Part of a small language model's weights.
Size: 16 layers, width 320, 5 heads of 64 (1 for keys and values), MLP 1088 SwiGLU, vocabulary 2048.
Architecture: RMSNorm before each block, rotary positions.
Training: a variant of Muon for these matrices, 900M tokens.
MLP neurons of a small language model. Each row is named by its layer, matrix (gate and up: input weights; down: output weights) and neuron, and shows model dimensions 160-255. Each number is 128 + 24 x the weight over its row's rms, rounded and kept within 0 to 255. Numbers have three digits each. A neuron's up and down rows have the sign that makes its largest values positive.
After each neuron's rows, "fires in" lists the words (lower case) most often at its 100 highest values on Wikipedia text that the model never trained on.

L10.gate674:126139151169132112131111139130159132132136134141121188175157106109099114133132131136118118147150122119122115118118127114116151142109131105086144148150124112088141092125153133118127166126154127105147172088131138142167121125151092121100112126082093107161123168170119136129124130142106137129
L10.up674:122142144134148132135111148145131144099086133163124130150105092125147119154146149103136143162114143123117084146124137154146131152132108132129154134059117133136125120128129116156079098152135095129176100150162074136143112118134169147127134118131119118097114111122123128147148077137171122110
L10.down674:114125114118154118095096151107108106132142112084154099097111156159145126108162141107108139148148133132079155148113146135154078116145144144139135079151147130128167147126159166164102134113145125180135126133139193102087127115095129140128124068150126115098110112162147094160114123129132084157
fires in: "and", "through", "or", "by", "with", "of"

L4.gate768:125122109144114124160149084104156137144129125091124148103119139134153148168129110139153100097134145144179152116175117109107098119133149125127146142103115167100119099138153111097178112114118092127137099110125138133127124111107136142173147139104128152129125110123130155144143137170145135148
L4.up768:164094144122061150113136125125125102172128128108127166131146146149084132142135150117107129136132118188141168125132097142108137136144130117133113103084113126184156134152180122094142132091138115107135114139088148129155140096124138113137129144122123109131110118121189158124084130112121163126
L4.down768:149127144104122136166103202104164132096131111121155099129153091121127166137117145105161125138126099160122139119168082095110116088128137167138151147143080118140111104117133136109112148123168106161112155163158134129107145111153078106130152112136084126123138097131135094141094157156088139146
fires in: "of", "among", "numerous"

L9.gate823:091119150105126135166151130105116119128161093117145178089139148085108140129095144141095168122151160136111124117107149129137155176138126115080086109123122127133131092157142120109110115150126113138119093128126108098144152120151153118137143150137172108156098093154116110141126141135113073125
L9.up823:174135148132105117149132161122115155114161127134128189144153169102120118120111110163108119145136117130132170090136139139153097148134199140136123131091091155107110130113122111178097061123161092146140098094149129115161157082154137125140150129107151128109169122102140126112100145136107130166
L9.down823:110123155166085167139094118131059092133109109098123120123077129111138139110080193150129127149126111117139097132148129152126143084129121136118088146149109080115118101099096147095106120147085162110152147088094103116112170207111097112133141115130104117111136075098098106150119146162152094125
fires in: "the", "to", "on", "for", "in"

L9.gate875:114123136072130108169154148125136147144159152150129134142157179136146079120135140153094084121126185143124134109121112161118152115087173107153112145136103088152164139130118117106112150135118120135107108149117192162170193140126125149125143104122092137129143180126119126163118143117134105089
L9.up875:105150104114151096149140101091105129156157179151143114153119140130137071116126133133156145129154191148101109105155122131134140110077143127138094134104104081189103134123108156136128139153130137110126104126184124138126139181113164131071147157155140115124089156133125117201095130104139126130
L9.down875:143145134129140115124176165135121153111124168099126137165149106098127114106087147146108144145146088144112115126124103100149107124143126145114130155161136141091129157160116141116108116130091097119169151119182184102123134113160112106150149185106188142169148084150149133127113129095123096116
fires in: "at", "relatively"

L8.gate1085:131144141105175123116102120139148104139097167126105087130131114108146141136123130150097135107143106106134108112145119152109132132144098126146131127152138132121141078113086138183108184142125106119129111110154108112101151110137103112131133148153135088129133103139101138160091165106071107132
L8.up1085:134134141157081150120111122124113145079132066170148143116098140143169127130146068088138151124147138105138109098146140103146126100137145112142121135125141106082163140158164157110097161168066144166112106119111160108133145158127106157119128142127086152143124136159092126110143134122145149149
L8.down1085:130161110151109111175128123133136151112146135113130150126160129132111090126066103144145149143127138153143093150129118106159114157168128068127118102088099165130142135106135141105188110095142145108137131123128150111150146117121080106136121149128124121100150120085118157151132126108091154127
fires in: "a", "an"

L4.gate127:137149119124098139121132139154157173160131165108117125159126118127092140111162100121127136114121135102111152147128159120154133076091183140140105103084105128125126151154090148138130155155166178129117131146143138143111129155177144142149128142121114155123157144109090139119155149084106138111
L4.up127:158137127096138118105201091149121141119103128104122127159133162106094133142180123131152111129123156093128138151161149137131111086097140126147130141157105123140116161157136108121142100113124163151114121131165111103115093169123132114129125135115143167139120119145146132138150090130123131105
L4.down127:130138129133136148153159096088126143147120147148120126082106130116145155167142163167117174149131108121166150161073118106104116172107147126144122098127120139181107130122112127148122158115125105134101104118164125111131141165100101151107163135141190134139108128105129134120129102119100143106
fires in: "of", "ohio"

L8.gate6:088149134121128151118144154096100109150117178080159148145126164184153105161115113128162134105148092171074107109124132149154111130161092117143126123110115190128117110085152127103105141132145149122116147104161096172136107124151156099150155168145144152123113140143127109106120143133150152194
L8.up6:193132126140140098182180133136151112125124156081165148114114123105147139174153112115120157150105181154112115090130127147136134160101136164096108129150129164098131121120105126129143133124106096169146115095156131128123146110120135113124138125198136127115093169111116093133109136163163120153
L8.down6:072130127095127107122130126124127129104080128104101103100163140104154132135149122135159133140144134152153116124122114095084105114123123166072100118133129151106121153127110111132120099134150134112126146112143152087089150129137104157138140112141115137118135127076137090120112126140171109124
fires in: "is", "found", "most", "more", "founded", "are"

L12.gate266:131154133108155133082080144147116147133173115113132115148143132097128119138092132129164138130088082141161133131144134147142166167186149149155102100153132150108177118146151150112130102154107143134146082109115121125104123095171139137119143157097136138120137089172139092111145141152114119112
L12.up266:141139122132101124137124116157092136107108128113154142116131111135135130083114139081088120168134161138119135141122187070141103110106146136126168131112130164119145111088102121136154070108150136124149158118101143189116120138143111121109111108102152145118108161115147131115136160139115075159
L12.down266:138120153127130099111110136124142101185173107102116145093151138126145164143102106153118158095126117154106129151114104117094130171157165131136092147143131118146139113147111146108091132142082106117099116122164131097158119158139147125107151155132116106122186124122117117144084134161118154160
fires in: "the", "s", "by"

L10.gate507:094155139149138110132088130138114116114144171171149177146095123130138149092177164106143130151147107130120126125090095136144081123083145131070170163147054125079138138134173174115094109107125100148136090112125159127116144130111116156130093121099151075125116110152107138142092109135134126106
L10.up507:128160148133145112083117148112084089120151119104120178061123124165169122124139116161110102115129111091109183138114102127120089129126139144126134133121103119131130120138170082137073120126117105124162129155126127149114149149103120141153142152118142096102154153090140094154143118096108112130
L10.down507:125080165119109124112092133123118142122162136119166143155122162108108100154122118123130126134138165182102147141109131124115105138106148138117123154174168110096116087112099123141127120118064148159153133101132187114114136150148084114147130143128139126145113077163164130076122168100131117114
fires in: "and"

L3.gate1021:124169092103115132166118086122122152127156147147178111138113119148147156145097129094131118116091137113135077112153076168145132116139179147198150096139135161122120157131142093101140191141139178135153150123116087134104142119119131110116086131107139100138118132123150142138147132150118192159
L3.up1021:120162151159115105125105157148150123112117089122127114102144102112156113161095153102144109133118140131092110087158124129154138135111131099144119106142098103085096133105141119062152128149122160138115141094118111110144156131119102121105135141163168092145126110092122119141119167136112099133
L3.down1021:148148137148110125128135151154145130157149178109109086120143218141088117149108131093153087141125145116087134115102142083091131123134134117114136136091098130130123112130140115076130107144114108153143135072128139135096154096117106102096133110178130115177189167095109124094135132132093169170
fires in: "a", "according", "an", "at", "this"

L9.gate319:147122113115100108116172146113132115100142107164080137126074116120128128138130081155112126129110103109145161157152098085095086097147122072110140133136125129146136133154111113091157122153135143145090152147118120165146098082097152127140145115140146127134119140164142135148097088156146097118
L9.up319:115119164112127084104156104111116128141181187104167142126082139102110133127092141110114119189127127167166134130129071132155113096166123135132104121110113120115126121137118115101146148182093126118119109201107125128157117098154122112103139115101109107125166099156131133150119089122121117097
L9.down319:124155159124085175142091138122111125115150109122078144135135152145121163156130128172156125118169094093102118161128131164133120135137125160085143105124102089147101107107143131126141118088112127144126157124135175142089125183140102108132114123144138106175128090093160113141112109133107079102
fires in: "of"

L4.gate707:119155118104133097124152142156099098104141121097121116139102117103111133150096119143111073102132127104122096093132116142160107126075128105146119147157114158124198101159097139120128147095100173167166143110148081098117083099113138107138173065120121110121081135129116164139156130139117132170
L4.up707:138150129153088147098088107091142110175112181083164093175127130148119131155121166114116159093096143104162067110145109110142158116113141104117109157133131075107109151127138141142135135113118134141164116101111078128081114108142115137102151096121131186123119113147131134106108076122145160108
L4.down707:096095151095113100103118163124100124140135122125078135175132157147137106126082129130123084145093151164121098119126142085127136154120171152111123116101111114122103116127114146111131136130114175139131153106094120142075123136162112132088151156117132105097106106149157105107123090147130091123
fires in: "a", "an", "griffin", "is"

L7.gate549:137127144129119126135115118175155149169118188107158169169113091089090141110099097123138106113153059136139110102154142090134136092094149168127121124110127118118109127145103136118160166128069132144119115080163134100124137115120104055136145107105137111147117114108155138119111124093127111136
L7.up549:097123135156112122118142145128144138112119145127135134111133138133128163145128114113112156104140187131095116134118138135131127136125089145117114142103145157119130130096103101094079116111146071156116169162152154148140145143097156175122156142115092109126150107107135126137178157129189098128
L7.down549:151139123114103092142109113149099110166116124135113136108145124126137144117119092110128142155146122131151126122120097111138116114095116161134110099143131113143119092067124096101129102140106141175163072145146114097129165107117151139143098123121157127127119129126180128116094130131146158160
fires in: "the"

L8.gate497:094088112112148108109094159135116184136112126143119095115103097108154129133113167144145140096081149146151101110111118165092148118113105103142188140149123089137102176097119134125095133149124136146118143101150108172134126124096081121154088127155134113133125146112112108118127119114134136169
L8.up497:116139112131188182108103189111149108150112143173137120146162157167124140171064167154122107138135128146082122107117116120114112093134115118121110143126071108123154107125107120120127137104150108079146155148138133122066111156142123113114072141166128141176123137118121163152115099107141128101
L8.down497:108152128169135140116181122131191135111104092149109178126109119121088120157110141107104106160136108110132134135081113155164137148160178138083120116131126106115125136152145117107100135128098112119160129118124150158114143166113093081118110106133108137127112124141139105164085120090109153112
fires in: "it"

L5.gate837:141146153095157131104104138106131155128114125123124120119093131110106132117128107115126123120155133124097120163096149170127121150132105131153152110133124147114115119157075146177114111119146151144173149094138110163193089120135139158126100170116111121146145125105141131127167120092082138129
L5.up837:119122128150145132135131172076144148142125104129159087147116150103129098145132107121132117163117175157138115141118108118131126130166120143101127117154135134114096184121157135109131165147135123144149105090134168155140092152163158109112131142136083132170176125130083084106147120068107167116
L5.down837:120136177112124134139085121151109101127120105126146135100151126119099105156107155138093127106135110105129160148131118162120120097136095161115115127143128089106085130101158133107114132122070091151131129122146111142148112125131173139176105138153107121136111107121153114145151142116106143117
fires in: "has", "also", "later", "s", "previously", "have"

L10.gate657:130150136158141185122122105162151124075089087125143118116105125128126093149178150117137142138121105135127130107117122162092138101124108160125129128115117124102121144119141129154096110126123151143192083097126177098113113178118202083146157169136135121127097142166136147129111139175138131125
L10.up657:160094155127153080086170155124147120122110142116137196115099154121154153155141119149153145106143144115123178120056137153119150123125156130137071109126112129144118108163141097115152114111093099122141149146121148140161171130169122157134161129161125113156117133177119116124122138116104168155
L10.down657:156137126086112139169146156109110135134119127147092176131137172104148139135118125129120103177110127149125125098108157129147117117108109142152146142154126081140134094144156147132151124150118129100153087117159138110146146139102102144149121151120147167168130138123156107084152105139136117106
fires in: "the"

L12.gate725:139161146116129108111091146174141111130153184145139156129148125146149146109149126096107112140141107111128066127157151119132124149129142146129102137140139114123105141077140110099123121135107153089166083112136123140118069146099165110139107132132124113162111169130152139167158101088130113161
L12.up725:142122115101127099147109102137127068108150132092131128118165118154108158145093111100098125141103110110092120165148108105166108146085178122150150134144137085096120123099107170100182150152132081060128118156096141149118125149141145097111145107141200097133133164108147143131181102187132090119
L12.down725:158074138137075171120157131099150111117126130168154132111122100103128148136139115127094108080127137180139123142143131122099152109105119131101112168108126146128143103110124130150141105132124172074173119127123129129140104114137148142141117147106096151097138124143119100098139085134107123120
fires in: "a", "two"

L9.gate114:116173128089086140163115122101155146138102138102087151135135147098137194144133108100120144089149089111143113145166133114155114184143145111118106115138080116140086110124134142115130101126145133152151109113129151119142119082125139158113112127137164142122139089158118127096141133077121139141
L9.up114:099139097116146110130138110117109109130143123139111199130152163164149131100129080082143130159173121115199144151172126124176137137169129103135077104151122104168087146130100140062162153129126128145085126118142135066143127121124132152106095150165106147148131109131087135124097161098089112119
L9.down114:098148141119145136098104058162164104130133111105129118113129134119131096138160134140122132132138085120151124125129140124165095156142132126158103132133115161108122133086105101123117092110109124103119105106145164092084114102113078151121147160127094103152126113117127160136126166114120133105
fires in: "a", "attended", "of", "from", "at", "master"

L3.gate435:099103129114137123141178171119134073135135121163146174101125125137137098107126114134116137129114087117125115117124126128141125100050146165143114127090126134137114135117131126152112137143125123130127132144151145117116090070143161097148133116118167153136133120151124139123165132059156146151
L3.up435:091126135111103117127173132150129119109143119106150115115167117113097095127152122076123129156134140139149156148131103121130132117147071160131082117130131148147139118137090057138095070106122122087122158084132064133124152055130094121137129107141124147173104044137156085121141154142110135111
L3.down435:120124123113124131161142117129136136063126154142175125119164135139104113129132151133129100132090117120154131163068130126117117152119133098125162169141140110147109105158115148130102156105133130186111129164104132134151117150121115143102139125136155122083082122133089133122112143103144122132
fires in: "of", "rest"

L9.gate787:147095129149121162144142148113119163137109122154133113163146193110079125119096119121119145137127123099121132111129111122158137131118159161113130120133113181113161167155100107135179123123109173112098124131132122110087095145153136131139073134089144134125090146125108135150107132074084148112
L9.up787:064148143145112147149126169154097122142122078128111112186090110131085108122148136127130153118141078081119143121102110099115171131153129126189116132133146161090150128143140118165113133166126120119154115117122149111136133108120116144111170128081106102171126115150120120134124149150121108121
L9.down787:139152124165131118141184110144122120147115112144111119153132129143099129108107149124173176143131077086133131139104134111159139151108168112148149090100167132134135094159110154108132154100140140127130178113125109117167095136152135164116124114086148092147113152147132144111138135074125147137
fires in: "with", "within", "by", "scored"

L3.gate59:106111134128105101108174112117121112155167168155136091121136109086139139133074155108124165143170142138146104153097155124153131158097092103155134106166136145135099109138134108160138090089088090079123134121089135137136102121110102110132089130131152147118106141139138127121127123136158091129
L3.up59:131105095140124095127159129125109105120148125142102110162091122190142133127164148108126148121163153171117094148073111063166126114156153100101185130139109103117108180109128127127115132113110119124174133141116068151112121097153114103132092139127125176110093093132120093156129114123108150083
L3.down59:112120123140113095122100148126170157164082146120081139109156113095107144144123100121097171099098145195135125108112095116144154159144166146146099128148124186154127121121140109113134151120117165135157126111149145137138128133097137094126145127151135141138117130089109112091141122109129116103
fires in: "end", "where", "when", "which", "it", "mind"

L3.gate333:143143117159156139111158153127075085170106148123107124135111109135121125110085123095114121135094138192135132163112144176103110121134081149111158086167130145123117152174124155126122167127121145082098132107133123110083173137134116105109139135152176124153131096130160114135137135141105082108
L3.up333:178119128141130124103125136117092116115114152114133072141102169121153145141076114130108171092123137168161098112155142142129086151128072116129127115119128129108146106168121122175153139114100156112140155159143150118145135135095121162146151131138139154133104129150116093145117104155112115116
L3.down333:107108115148137101151106134122155148112108123081135121171089112150117114137126098129115134187085146154144149079135068119091094174134120149137165156107120141158166190141123124130104146151139130107162150126107166091129129137135143163124090106168159121136112156118146134120159149094168105122
fires in: "which", "what", "it", "love", "revealed"

L9.gate275:159127119110099090142114140122162167139138140117113126123119122206156121135125121146151119110146130102158103133122138099124119131152127128146151112120097109116118121150131191111063136121126140099165154094111090122099168125112088095178154122109147107154127156127160117142114147099072139115
L9.up275:097110088116115097132145126170118173120129061106156163151154144134149139125168130113161168108132158146139084138175154128106123116146117120143124144130178114118093051123110122092129111159146138129112109112151159103149135108132125085122116113101091110131129133101127112122105145130155156116
L9.down275:131097154127108081161099136116115182109132159103128101118135123164113111174128106119083163084160121161105110161176141104076107139120117170122087128125092122125119170126150150101126113144119151183170165104094137080103127121148093150122126144147144133107134147156120109099112143138130120115
fires in: "was", "s", "is"

L9.gate527:159104158133110146135140104127109155187097134136117103132154118130096184111127130130125080129122102140124115151098146118124131141180113129173100139105147098112105071141141111117116059108135154145175192132104154115132184123135114111099114129125144134128114124117157138131124124122132148156
L9.up527:154129137107129103116116162118125110118140138122086146132127150147111207133142134109117142113107109145146121154116160107106135120088071097143119163111139116117134092115088110128158128151118154164145152128093140153135135172151120132104082130114123131139125077075100174074143148123131134108
L9.down527:151119109119125150149138140111133147168151111147117121094109138097144137127151158146094166162131099105144160157145121131182105184136121156141133166136119130139105123115122127139148081097114108134153093157148153147131158116137082136115148140114173137170127125165105132128125128141185145117
fires in: "of", "won", "started", "began", "concluded"

L10.gate53:110127162155102117124125118117128124140132143170137141110133153122152135129094138113137150094134153086154108126141087086120159114126152073125115122185129172098105154159111094135107103141096104153086117106143213159091122111097075140088131103138125112139116095122102116091186146120155112096
L10.up53:167141171170114146109120116120133133141095144088170143098146112124118111136125153151122150139122174108151138110138196129144140117109147120075142141143100159098130110116143097152116130126142135117169071148128154125092150072113107145127152135140122126110162116111148121161117119101139147114
L10.down53:104102157129125084192169112139154131101142106141113115152120120123154107131105141135171111151106110151142149119127122072171163100103124146103115080151153104157088145165117141109126118105108156138131115133103147107109155150151104132148123089122099118129163126160142081137090130088111133151
fires in: "and", "still", "even"

L4.gate278:118113126162113127134138089122127081133126140160122152146132129105153156081114148149090128153124156137156171150119108075102134143122110175122124129137127129144146136130084166147106098108173128073142112125106151135088127126111138088154102108120158116151104113105134173154095114127128153112
L4.up278:115098124141121158143164123161196118175160107053100150119115135148160183135134081086126130152084114180115140165188137116131142139177140130134146126089127198122117117118101147139153101103120126129102147129090127145130105106113102140102107132143100144141114132129130082124154105091132084138
L4.down278:126125161154145125162146159131154088120117118118134128133125150103105115134117105134156112142081137135094130119150131106135132094107140154103161144124108134131119142119133138157119133113117123110142137130162135117153138096141121126140163145087113143135145075093115121146095137108126124128
fires in: "those", "member", "wire", "members", "how", "team"

L7.gate789:127125114154091134157104098117134106126118096126119160103091186102112098073124133124158104093150126189116125121130121135142110134143156133094157109113089103112115153153128142153159099129131099164109116123115212102156093122100144159137125129144102103131131083106134111122127127151161140105
L7.up789:093145121170092131157091140108136119096096135116131120110140141133139129124116143120116169170115148168131158091145127158113125106131139107058173116115097088137125125119141087134150127167167149125163129082153109138147126119128119152170149098159120108125112116097149192127126116118120099106
L7.down789:132146147100107118124117146159129129160124151156123139127106137086136128132149091152110100085177120119122132113114150134122119122150123169142156126129110123130133065158107133120104092129086150093123118115126093163137123124157130114175100105108126126125131136154129084096134150159145123114
fires in: "and", "then", "however"

L8.gate502:142132115143131145103168123125128116158168114162120111129118140135087156113153121175082147112143165127110100095114114179138100103138165169157134136131172115190143110141115135133140145114104139107121167166162119136152119150122121107114140086152139099109112100128122144098140177136091122141
L8.up502:106137159106123131124169106115125100161147140151128118161157135107110138108164104118108119114084123129121165180100105175130151119102142150135123140119158104148133094114152127101138137174077127157134121156150154123137105136117111134126129137164125147106093136109104070121138138149041088113
L8.down502:159116133117161145129171144134111080152100115092139137134139142125104123156163162133143122145113116128119146119152162117135126164160144140167142137131146092087136161107127136106120108133124117088145139118175147128138159128110147140108121140116142134128148135112135150105157133139161118130
fires in: "at", "attended", "of", "won"

L5.gate338:140110130111135105183128170138145113139134115185140153129109131146126142149128112125094098135143169106110175134124127137147153129161126107151120063115143155101120136109130110125124149160139146114150089092112139113144127117112105109165150151095096143162156134117086167149126111115092125123
L5.up338:126134168142133137121124116143108111106147099146143165073128173134152093146144132166120120114130189155122120153129135121163158118114165125131095120107089088096126136171156110145104176151136125127149104094158137126155119187138125137150137083148131156185130140114093177192148117138135097190
L5.down338:121158147110146127153113134119155100169145116131124115112158107144139127089128131111174114101135145071148147130170119151153140102113108144072131131125144143095113145155100152162095144133108136164138118086120110131149099098150141118137129160130159137151152163122134132103096118134160152142
fires in: "has", "have", "is", "a", "are", "radio"

L3.gate336:133142120156099122120120128136134147139127143103126128115128110138139155155096121101185108115167135101141103120143108111114120143145152192155147111092127121120179115150136146156112173144149150158149114123146103107142110129106137129128173119100133179155112141131121112140117113150170131154
L3.up336:125102148116114158090135082151128155150110140079133143120134158108113106196053174099175139150135106111128134081145153100119107113089119110137158187126133100185156109153089137100118115093124126151115101110082146134119137094110127158137157116141116138094165106146129119132115135117131138162
L3.down336:112164149103099145137151120119096130124100134110096179178138171125082163137113122100132102154129119130145124162160103134130102112118135183109140145109092146117121143093144129112151142082119107146169088074159115095132172089050163112109138142096146185080135147156136162127128104126106174109
fires in: "a", "american", "an", "former", "germany"

L3.gate272:140113150159177086177113124142117108092112151118155115065150132115090081100090139104087118169133107125136151101127116139111130134152125181115137140157123125143109115116126127112130163129099079137105133144146148122086196125092159164125122113139160098160191105167157148120103117122153116132
L3.up272:116111122116109137101145110078137107114159136105106130148124146125156126132125114068064158111057171129113135158080101106122147121128121148140151154125125086120129153122132097170139123126084106159126128121128125142119128133127109101112097146179149135131118140157159089087136126085160154176
L3.down272:143145154106099107128157092136131112111155110121141121142135175143135126094131133115127149129179097152122147069139107136133111116141111117133110163118141129130098132112148122105093150114120120110137126148094163147129178120116132144155097157118129133131109138121156133114069130118174147129
fires in: "the", "a", "an"

L12.gate225:134123091112114146170098106133079116141163111100101169121136114137118127157135146132129120145121129110156095139115150135108149171090136155162101090126114153171136075170144128138090153160120196154133098110128117098171127083086153100142139116133118120136150090141139164129142157133137120137
L12.up225:123124095177106106135169137122137113168138110115116125135195147126127158142173159134144086125109108151176143134130144109095155137104133124129149104099110156193146126117137106131135180084101091131131115152145145140111093127113158145135145110134119102134114117137121105105156156121113139079
L12.down225:124114120087131140123087108066133123127141151127151096138092095115086118086109106115145181117145130140152140157108078095089096120148101176128127104199115114123093121169131168120129119126098169178123101119157112138136160139120114146105171139126133157111121148099156155153114113115135175079
fires in: "in", "of"

L12.gate1019:084110160160104125174121119147116101116109134100119158131122117102125146123091114155162120153146109150145102131139118137135185168112119191121119119125135151122140150111144102131097170096134113138110140125130149098148166097106125097162137115089180133123156114149141113129107112110129088146
L12.up1019:158138120124141104062157150125129122091124143108124119115125157142119102143136132124131141097132111137174148152156124122130141117135176139112104138145157091139126121128133131127124132152165193138106125131147157129159121091120134096155089150100159129104107096124160175108119125104106123094
L12.down1019:111156099147104151113137138136150164106105118098125105142112154114133125078150118096135119111150140128168117086146142090134109134145114105165097128142126130177131150145120129133103121172149177226103113098130139109130161089162148155092130113098142133121138121151137132134149127125135127133
fires in: "of", "in", "not", "remained", "as"

L12.gate19:082121106154115154088093101113119106164117140087141129115098150153108105131139108156133134133113144135131131103128103113160146159165136146189132103123108131130121126137119128131122171119099123139162130109125109171126167150089137199169122117116146143136124141127166098097126162156162107122
L12.up19:056131110151106101164148123130137132106175163112176143110141124101118133094138107111096107111112086149130124173148151152122100122128117088123144137121074102118168090117121109108104120130143142126128110118140093111151102145140157152144131125129176083142174150133116119112138181106116080144
L12.down19:117134120128110148086116114169132122166143110135140136112128149156124178154149164122091158122094140124091184154149131147119125132188155108157144128100155123183132121154111153124147072095149106093117123133153123063121116140147123170108151131134143138115097107131145114109143143151119161135
fires in: "the", "theatre", "then"

L8.gate133:163106128180157154125102129199129148136099123111155138139127109161153098146097157079145143155109121147123109124091150154175149135161128161097085097104102130128146136115133144105108159128099080111124130151154095113165125112107107106145139116080119074150128141116110122163150084204144142125
L8.up133:125115100157169123132193100094094149119160161159100164113093126123106125123100121141150093166155113139175105186119122151139139108141138156140135115149158121128146099114135162140139149131126140121088135153123104108109162111137123125112063123123147124107123149114118121103146100091105072113
L8.down133:129131141170119158160140154122122145166184103128118077165163189104108144126182171127108127141137090172108134119141101128124125167106136100105121131108139137085170116122168147146135117138162096160158121122117112120117128147153152084107152127134126125115117099108076103080156132150162119143
fires in: "in", "of", "on"

L9.gate853:118114133135112149108162164128137102114163113093167149149109192138139142143145128101117135121073146091120109097111124152153170162165085122121146140133143135087141145126108174101111184147142127124166118113138109126125123091138146058156140138151096135144114107094135140129125108153115120138
L9.up853:104105161094111145115165098157169111136119126093164168098169133165104102131139118091114126077131160178153155118167128117127137138109081126124160092151077126123157160170146171091123099145103134149114144117105132114150108128100162132125128119117108141150126095107123112141112115155136129136
L9.down853:122128178145170140104109164133119134113125114119147205139175163128117145169149108146161139113125150092122151113137143127165142110123141130079138085142121127137127134121140124125140097127126130131144123111157107116130082117130153088130183151147171127159132113125152100125119147158094146149
fires in: "is", "was", "as", "are", "s"

L12.gate330:135106124110112136141110116132149080125144122105140163150122107161110144131112116101125100122152124117127068091118125085132113097129126132145094151117134110126101130067105094125126141135133159131124148095135105168113145103123134113131126124180120141092124141102129136121157157128079146160
L12.up330:146098154138112110137144139104103127109062164096161151136112173130143111128103155118164137159096125122152144120123130154176145121111143155157156130111160053107156128131095135143135089136119123127151139115118099112146089160078149109128139143129123143149160139090117127156123114110134103120
L12.down330:158111159153111140106151158110113143138140164122150113117146134118148125166093106134153109133140124112163123119121137121091145113090118117156119088160136129142135146071098139119126129152133095133156145187133101102107094113139147151130134148134094143115144114079133155131125117157203133123
fires in: "a"

L7.gate939:180116145076124107087083147114143159131121138168098097145100109158145089116139172144129143127116123119140144125132145163103127120110143078157150127143095142086132155067124107108099114162134125118152134142168130158092127120166123154159073153133100124110124140125130157137102088112110178178
L7.up939:134124156136128116108116134141125140154058126137126123145115119156125121111159150103137107127092125129129100152098182139113155152140104099116122094153152156096120071064111102146120114096107126159154127146167108159077066112139116119146121148157110159128146124139137146126145107129097166156
L7.down939:156130087142120130097126137165163124090133162123130109122161118140138125107128156139057144121112125125125144142113103120112121142121173132125084078091160146123106160162123112132113112107139125105163137170109129119118084142180101117123136103112159091126087122146134124092120140172132125093
fires in: "was", "been", "later"

L5.gate385:122102121148128095100106114119153111088113096146098124185146132131150102145166132155146142114110169132125133106120171124135127108139118125116113160150146092130122105132131118162125190143122126162130155090120129123115135130111099124136083175132101085160128165121137111093150126163153119145
L5.up385:076102119164130095117111112089114113112144119099133148170179113143126147103123076094143136142088103174164159142067090096106089104137107078133159149100125141141163145157151111114141102144087086126123086140104123098158127129086137160143136111146174119162112086084149105176153124133168167173
L5.down385:108124116118119140130146100143160126135120126123117104169137177140098088126093111119103113152133128149129120108084096110110117191136139084110174117091137077141130137154141127119153138091113114112121143141112151152120121151047131103155160082145153134113124118071146112159125138161122110155
fires in: "kilograms", "i", "wire", "it", "anniversary"

L8.gate98:097106122137133131136139159126125122098162181134103157104088118099125171169140115113149132126155080116130109141130127133126100109165102128132130125132113151157167130090098139162133135158116101128125150133091126114129156199073164101131086153134079111123118101117141157173143110114147119135
L8.up98:161165093121116124152123170123104114088151163108109167098107121120133146134127135132106146146137096112125150127139110132143094139131139202125123104131120138173173127135169129121141119162114154149139119119117122162135137101153113147123134145138127134159144098118160109126141117108124090102
L8.down98:129146149083107083165138154071120157115173138088091132154086096109130120118101148125153147144153067124137088098155116146085114160117084144152141118158124092150116093112142167109125130126118111142113146154120122106122171101186100110121117104126121124166161114143143175151149117125114129087
fires in: "all", "of", "allen", "reference"